From a checkpoint of a small transformer trained on Wikipedia.
Size: 17 layers, width 448, MLP 1792 SwiGLU, vocabulary 8192, 61.9M parameters.
Training: a variant of Adam for these matrices, 901M tokens.
MLP neurons of a small language model. Each row is named by its layer, matrix (gate and up: input weights) and neuron, and shows model dimensions 32-159. Each number is 500 + 50 x the weight over its row's rms, rounded and kept within 0 to 999. Numbers have three digits each. A neuron's up and down rows have the sign that makes its largest values positive.
After each neuron's rows, "fires on" lists the tokens most often at its 100 highest values on Wikipedia text that the model never trained on.

L4.gate1027:469522560584500398537487509453495571489377495588505447487505552575536400542383528503478516466534577416483579577494524524427479442546538465534515408458513554407533415473585508397496528537556563499530518521470454474482503384527386446545613481466422418543485505584498533504520509429509460450528435489552497331514566515515489516528518513470428574511610483457481493507393561399459394350499
L4.up1027:506549479453511495508499532571453583528420557524457593486548551601529451398512600574540580423430501451511459490585545430422571447525474387605480477491557516465460421526589463517414540578471516507579463442464550498499502476461505580522506446525500417507486475549519506563539547522497511485589432501522505440581537478457608575543531463470495508532594444473441468506482566479532530417518
fires on: "ly", "ent", " member", "ú", "ee", "ty"

L8.gate357:556454449596405459433587532537516529489516536466575546515467604474424515565538485559526446515563613370554490598464535578424595554470562476510438441518413579483525506549428451469470585422526416526421596445501526480473518485517425452492516507520500463491366476479447458505478516539461639523456515462438556383594500532483489549571524532541573434525565520572414447554555548479449524466503
L8.up357:490397461477490544539444521549457528631429498494526527550504570567528524511502565520549454467503504437465482530454510474480523416567682460481575470594492524418432412478550541576482535556473472479491557452443554613528549446525425453515495507535528540472404480479477542477515483528562544443502455562558462481502497464465540417508493525574564416520494552517486475446487435488502412499488
fires on: ",", " was", " is", "po", " /", " which"

L4.gate1006:507569528551559494465482588608557555501479442500484634540503595518494503545459541497524614493428449528529535444533448474525549580532592539444439519480510460501432471448486498396520391605460485496579568516435507522525426546446497490488387450493568413442562487526446527422535451480519575448511502583614525503479513492466420471516555479468630414495467564530471552558576609472494480561563
L4.up1006:492567537558516440467467543514448503545454586558547504501503559466490530512517488474513437532518459543510469505541483457679557561496685515439453419482518620534477530486504490504514483481405468471413528603509553385457487465494429568505466466509477588479443554596544476461402475535502444567416509546496581451419507505463600494523510637528530495471465465448456502612407515523475522472428
fires on: ",", ";"

L4.gate1189:485487497532503416514578518513468559459568442453408496465507473525513485510459533494505525628417481530499594487522463462407438537486345538510536474417523560440583471469531486513545534496507390375496581612509506471511441464515526542563622578561441414445542487549523587570521477481488445559522476574556527488561408614458472463516550393535488407508466455481419510498426513491490556450484
L4.up1189:505546488407481491435458583525407497443474396378441541456481481505510467512334483423564462582444645473505528483537498475574453513509568451511499536373472594413600457543444478472566563420498461524463540542475413463426584477479442515516611502565442527500585605529445527484518532438479536553500509478541562588467421522449452474569585467546486399522496540540469556472438496564438510519480
fires on: "3", "1", "4", "2", "5", "6"

L4.gate1669:545527535586521460617570453559507557481515511530512410481490483517484485500507437474571512485466524461528511599508480491471499478434472483544551435462457411556557564510422536497547527442505498547493507469502442354537521495546501513528446572522524398504490548526588406517530482449532518464491475459506531525516518508509566460461516499521538576487584500521510530533532549383509590512439
L4.up1669:600568520528543552515497421487547519492415544495496504489476493453506504414490546534532472538479495560503519448465495499519528439523482567550541466470472452553571449479441554508436486509576519444457474463538393415578429542457583543539420559525535430520433531503569466476478446407446583536528401524512595529492511513482499445445521524552408426507568469547415404483512546404511490438357
fires on: "in", "ip", " backing", " vs"

L4.gate1363:597610417496518471518453419497347555496557563518490571505476441538461479416489649558486534508542554451463447477435541525477537531516587468442501459447580453552457491557518420511604466522580467507555437402506606521496416540417454443502561623484632505491490534507452556426499556486561577516455565482439416424478548503512612468524566460492548444504434544478466429471545413421600380530448
L4.up1363:556447528443455473465388550526551598452645470576505487566472499480489569502474472496509475578530410496585488584535577496560544485444561557443484603600486488552379479477519461589504461496453457503492490484512586634491545360498538459462526538513426450423500521455515543521483618472473525534555500489491450532443534535431546452486611539556505544511542449486413381451392420473476550499469
fires on: "E", "ame", "et", "age", "ly", "ric"

L7.gate399:485524507510569425526449444463546567401473541482455552379474560531571555511536380480460460498423515520515421488515404514501481486426488461491470443627520419526459422485465549501549516523527607470414471547573555424502451561571446502489487459457529346486520478540510503530535455409458512536550450394437543437624546547508483507424457478509431591452577521562439439539414592426464505525525
L7.up399:540425489519557474563466590500504517487466550573568517550491545601470524445453473467489424565550486498484421478499556505520464452454506558447447483554444488465537486476480400599501607484393499493453545388484592597549388461479535487445444551487414486480431442445538522576471569514511548456457556426523528476548537492460528493537523490497506443475450509488467538534413527473610475515449
fires on: " a", "t", " debut", "in", "play", " while"

L8.gate1310:535441526442525539479533516509478495516497585529540556471483421410474547556518428429499529467502524516510459553485513448413390483497464513497547490630373429462493482555539500464467488434421493451549484514488474502543454528599544485453447374351503458497525592527459469477512567494517637521496473525514528547506553615465574497462427400530529519513437548431465467493536578498592461469512
L8.up1310:548511443462452539524449508433587500393576501492587484533380405520450519470602451454448523411535504526548555495517492469499485487459582536492422547390509561393508370472539507498431544423426418564485529509481542522521428378480412534510555457441528580562455536513505459526515464590551507478525481523546384501489521455450557509438542509530496419432579544505537526463505430518496548561488
fires on: "–", "born", "/", ")", "'", ","

L8.gate1503:392570458524575561483478562412534552514523498475471440521575521497392489495435490515554492467568518448544549497412451478457493557504449430562534564533562465577461494466470465545490591576474505497486491488474446469421565437541505480455481446502505630526521497507621580534450528550466502482450497495567502457497427458473556455548559524583517462498513568505515489484502503601515473541436
L8.up1503:470424460458510414497510483557474474399532466430482588572490488515543506580522409571479561499582533435536511391479532515534475564470532529407512445495535432533641481528507521599547503429502468469435566510497532522447520466453419438464523547581485503420504483556449537458488455505593559527430495544504423461567543510462549585613445557465526489511597520500471414502602430522516457562510
fires on: " (", ":", ",", " |", "uc"

L7.gate1709:406403518400561467512537435441512532527530471484544547495499492498490469476557613456509557526470459459542448507575552448458457506448490460547504451553532597491352512521424518517560453573433456441554460534490456484435454411511485587534538544497522515448504428506482438467528565441489549527531521506408457626484508611500394523472525503609598442426460444468549548546433572502400478499485
L7.up1709:405533504509440474470471480559562555519562403465510468538487485550422480475455557458481460524495536568585465481480416526400394509496497532597485603516473501522456535433528490516473437411504471542494490471487400463490592447468437496490516514449437503488536488489477542535582427498504499437520389500484519524542495549599490431440533549517534432470595475492496523456497507448531514534474
fires on: " |", "ir", " of", "'", "des"

L4.gate1754:512573440480548483513500513534494554525483547464448492526516540389432579483425481506499490441533575517480470544497493503518487541590537476548500451583503495495466509446454456496465378461526422513501431540508521493534522469523486556489565479539562495546514562561473487421516501593557578583536558474622515354577440535493528471470535562437610477496506533528534500594576637485475508451420
L4.up1754:461549403467492456459500505499544509486444462597498522443469631531479521528411567477521488474502538415471522539508474557488466550474548429445454484431541483483468511516533491481570524533472520473428506601510458507454459499527483487472537609486460499527543605460564603447439530506442497543465636471466514384581547566492527512576517520469452566436490562567469477509533496512473495475442
fires on: ")", " |", ",", "\""

L7.gate578:562589479478491462549538515565464588551489471601580524549429489538560529515407473518527453574490430456447387466532492525459482523523476546453421630527447458501528409481481543484469507491438566478412534504498505484384457563580476534478478376467462552462483514470604592555531478370499553524458452408519550488457479551524446575454504539562553515509521571524413439558506541497508499474474
L7.up578:562493581523536493457494472573483543499619507508501515453548537516423503515485472492477485510505496572504473429490445466501527511468561512450514526423506485429534444427525548580486554486442493533541575518461509521425425451504488470476591494469584483412429516621553501529538426522469691577505338502539554441544551573524523533612533574503559482493597563597477526537497522534546562533550
fires on: ","

L7.gate481:526526511510482531561486433520475410499514391509513414414463511455447392409515554327569551542506549470489525446412487412467481517444568521463477490502585501536478503536510468543523554498489481548502504521514633501451441558459488438390474599478500461386508576527569537495480577464512510590544430575537427499530514456555527497512444528586454520526515488471595458479518475405515535543449
L7.up481:466508464427510425568524488437515489475438490559485554547548503568554514491541477516455474424537436462441547533590477495512530464404501571450415455537426502439514469446540444586555538438422487478518412460508514526542368502489496541479555430515436454512466516483510477491515517546513445477489527481501436520488360455561506491491458479436485527558511443525414485502465517442489463546589
fires on: ".", "in", "b", "hat", "ma", "ona"

L4.gate447:434483547509513517416474510413480569408536600566544594471390508543548421524475533426559501519518607481461450501452466454472492436436549541505471495480489534615447419535551431478594527485542396528504456551504552508513551465541496516421543493468495383467596510462541606500453477499529473391448460495509563430447542549549536533489493387476481502468440546503548554511454513450509410534443
L4.up447:474495510473487560517550456560500498457491462468435486472451451515538512435484490477475476506498466549489494504530421491494482550507550590580424483520623516478570559406374560565551565432548450443499531455493556508460540505471461472511540557456536487420509512469498480530537427395499449440515547497484391435513517605620474366412483533545507472570478458494498436570577450456435538595444
fires on: " -", "ron", " house", ":", "ass", " perform"

L8.gate1332:475451500518534495484618384504491464521529555479600443452452475397552461495526528528509505510529495399547513519458444521429395562553531487647547438519494474541509444440455523550595452620507418421528480530438547414468480390535433501516575485550570476563502548468527530484414532460530550478466549466520472545555457614482469483525565463511539501455482612537565523485518509535587488453572
L8.up1332:563482431594520510522507549515512508429481470547607452397474533462498511473396500498561450448463460497516536619408471534389483589535487563517476514561470469553460530496496492503449495547507554467543559451488533550486502488516590459504443534508503410553529518531580584474494573476529478506519500539507535511481406607542433390488494473513490427446428477544543480487522515458549531528497
fires on: " |", ":"

L7.gate784:492462473558564522513502523515554484526566529460512538493551461501383504505482435597460489588522590524593523486513451501405473492390575589517503565525541544463418528509499524626547498502494481538609655554539435501550586541456447418402494578449483478535487560563506572453509505495543600488558484546483545510479500471437474450439550511566630438470516475532452423526427533458526684488535
L7.up784:470446461504427527493533605517464484593546485487498501440546472528519484555423556490425572503508532402437503486452554544527496523467461409454488508561504583467449499517508603484475456535567503420487484503492453496544550510521515479478438541532486371471460434437480563527514400425583656464521493498595553468438394491527542521576541515517539440559511501494490503546572576525484525444510
fires on: " =", " is", "0", " was"

L7.gate575:460446446461550514568542518513473508477576470509603433426526479444476462561478447554514567449403497456479531536512513520489510530510447435458471452478563455530502494507492506571493428489480511442581539467552514533405443543541424482514521600562566498495574612563540521484472535475535538587405470496520447566463459570431349529512514552606495513532438563490519561550578521519542429448497
L7.up575:476550458497598499503547617480527489466512518519463476467407556464497504524515448459437463523507608419568515642449515452481471534535454527499567504540533324497512534487444430426541432556577452449602468516456564516546498487504479472511607615517494442596586493542519486439547491467515467521448465417428532484474622563502508413538453483566446570511492511492591590535509493495477483492573
fires on: ".", "\n", " |"

L4.gate906:513604433495471534538525520415531444523631458469402507393517448522464443552512471490489531537502488483388543542488510458388453553478427527490486463521490501485526477495441464505488467520453460542521535503570519500501459515500406481579479453579470442578475549524485539488535642514480476563499463531456511437484497585504502579488575528579523515450374517488480516536396568462547505522561
L4.up906:476508507464476458527376410449480522469539479496448536532501452613450583463493514412565391537520537554579536506531481463511505469557501521441502450448395598498492547518474507477409462433471465397404485525500484543525554566456538459461497478458533526510473480475501534507528536448544511535561420475433475531474484552502506452509499460478487464444570523409546567425454431438557541566477
fires on: "0", "00", "1", "10", "11", "2"

L4.gate760:497585457553552452541514499551500409448496413516435519533445510513517523531416489570448571476512507495524608498450517534530470465456647455460505446450433463505485531521501559562523469479522499504597387530534532568411486571508462500523598485377525471462479547530472527582531456517476472562369519445449507417582470555518526558489590538488538586456462484575388484541628409375481556587512
L4.up760:458546514482552517438466511591418502469503476345501564458463521536550485531395481526486514465473653573460476510406472530399516457529506476453494519588488473602506451511588495579434494503456463492550556449509511505568477558510562514499552542470624535417492462542443427545519499591541524499509510436544495575626518455492533401532469461486557494525539533521445498460513492479495462575434
fires on: "ri", "ni", "vi", "aki", "enti", "ti"

L4.gate351:576494577474610539582509470477513450530509472625541491344486539506447522478539435500469495447492476487519548450500525511477372505477533548471500527480487421438476458541410539555547491509503435556421501553613544479467514415506436442480491569491554436434480532476576451501481514583545516549532537477476516534479514539593509469364488498563435569458443429452545498537478606535549547536434
L4.up351:554533510539542461495555477535517536481424545506478538535455504575576526522483536504488506488457537502509530462440523522493450528445502480473382535505474517566522522436420516563487512459473494468422470458491497523463407504492566450479496508443414444435456526424521540533536475508495529542498542552543528426412470440491525519531516538542573442452516536558601490461481626459516446607541
fires on: "in", "ey", "19"

L4.gate134:481540499434602464588548496495499487502526391447418420400483506477514588511440438460453472522491559514492623503443437555516501520430538484465534480477391516411510478565457463538500499442428476494515449422493460465560511460471484497426500492401538505519510493586491543627489531572480468530458558491501516532552433446481534425536510489539483575516434468513470494570555475421574543553474
L4.up134:584457463592559449575561474578453519390528502515607462488539517553433531529453542528489426582527599468520528504538550579525647457499592464419549522531516526503504496479520484494558526445499438503552454426452474495590472554495438504387611559427529549419539460545471521505490504521473419518480502469588533448520519471498636516534449444466464532472467545518520511504541481493509451581445
fires on: "ri", "ni", "gi", "li", "eni", "mi"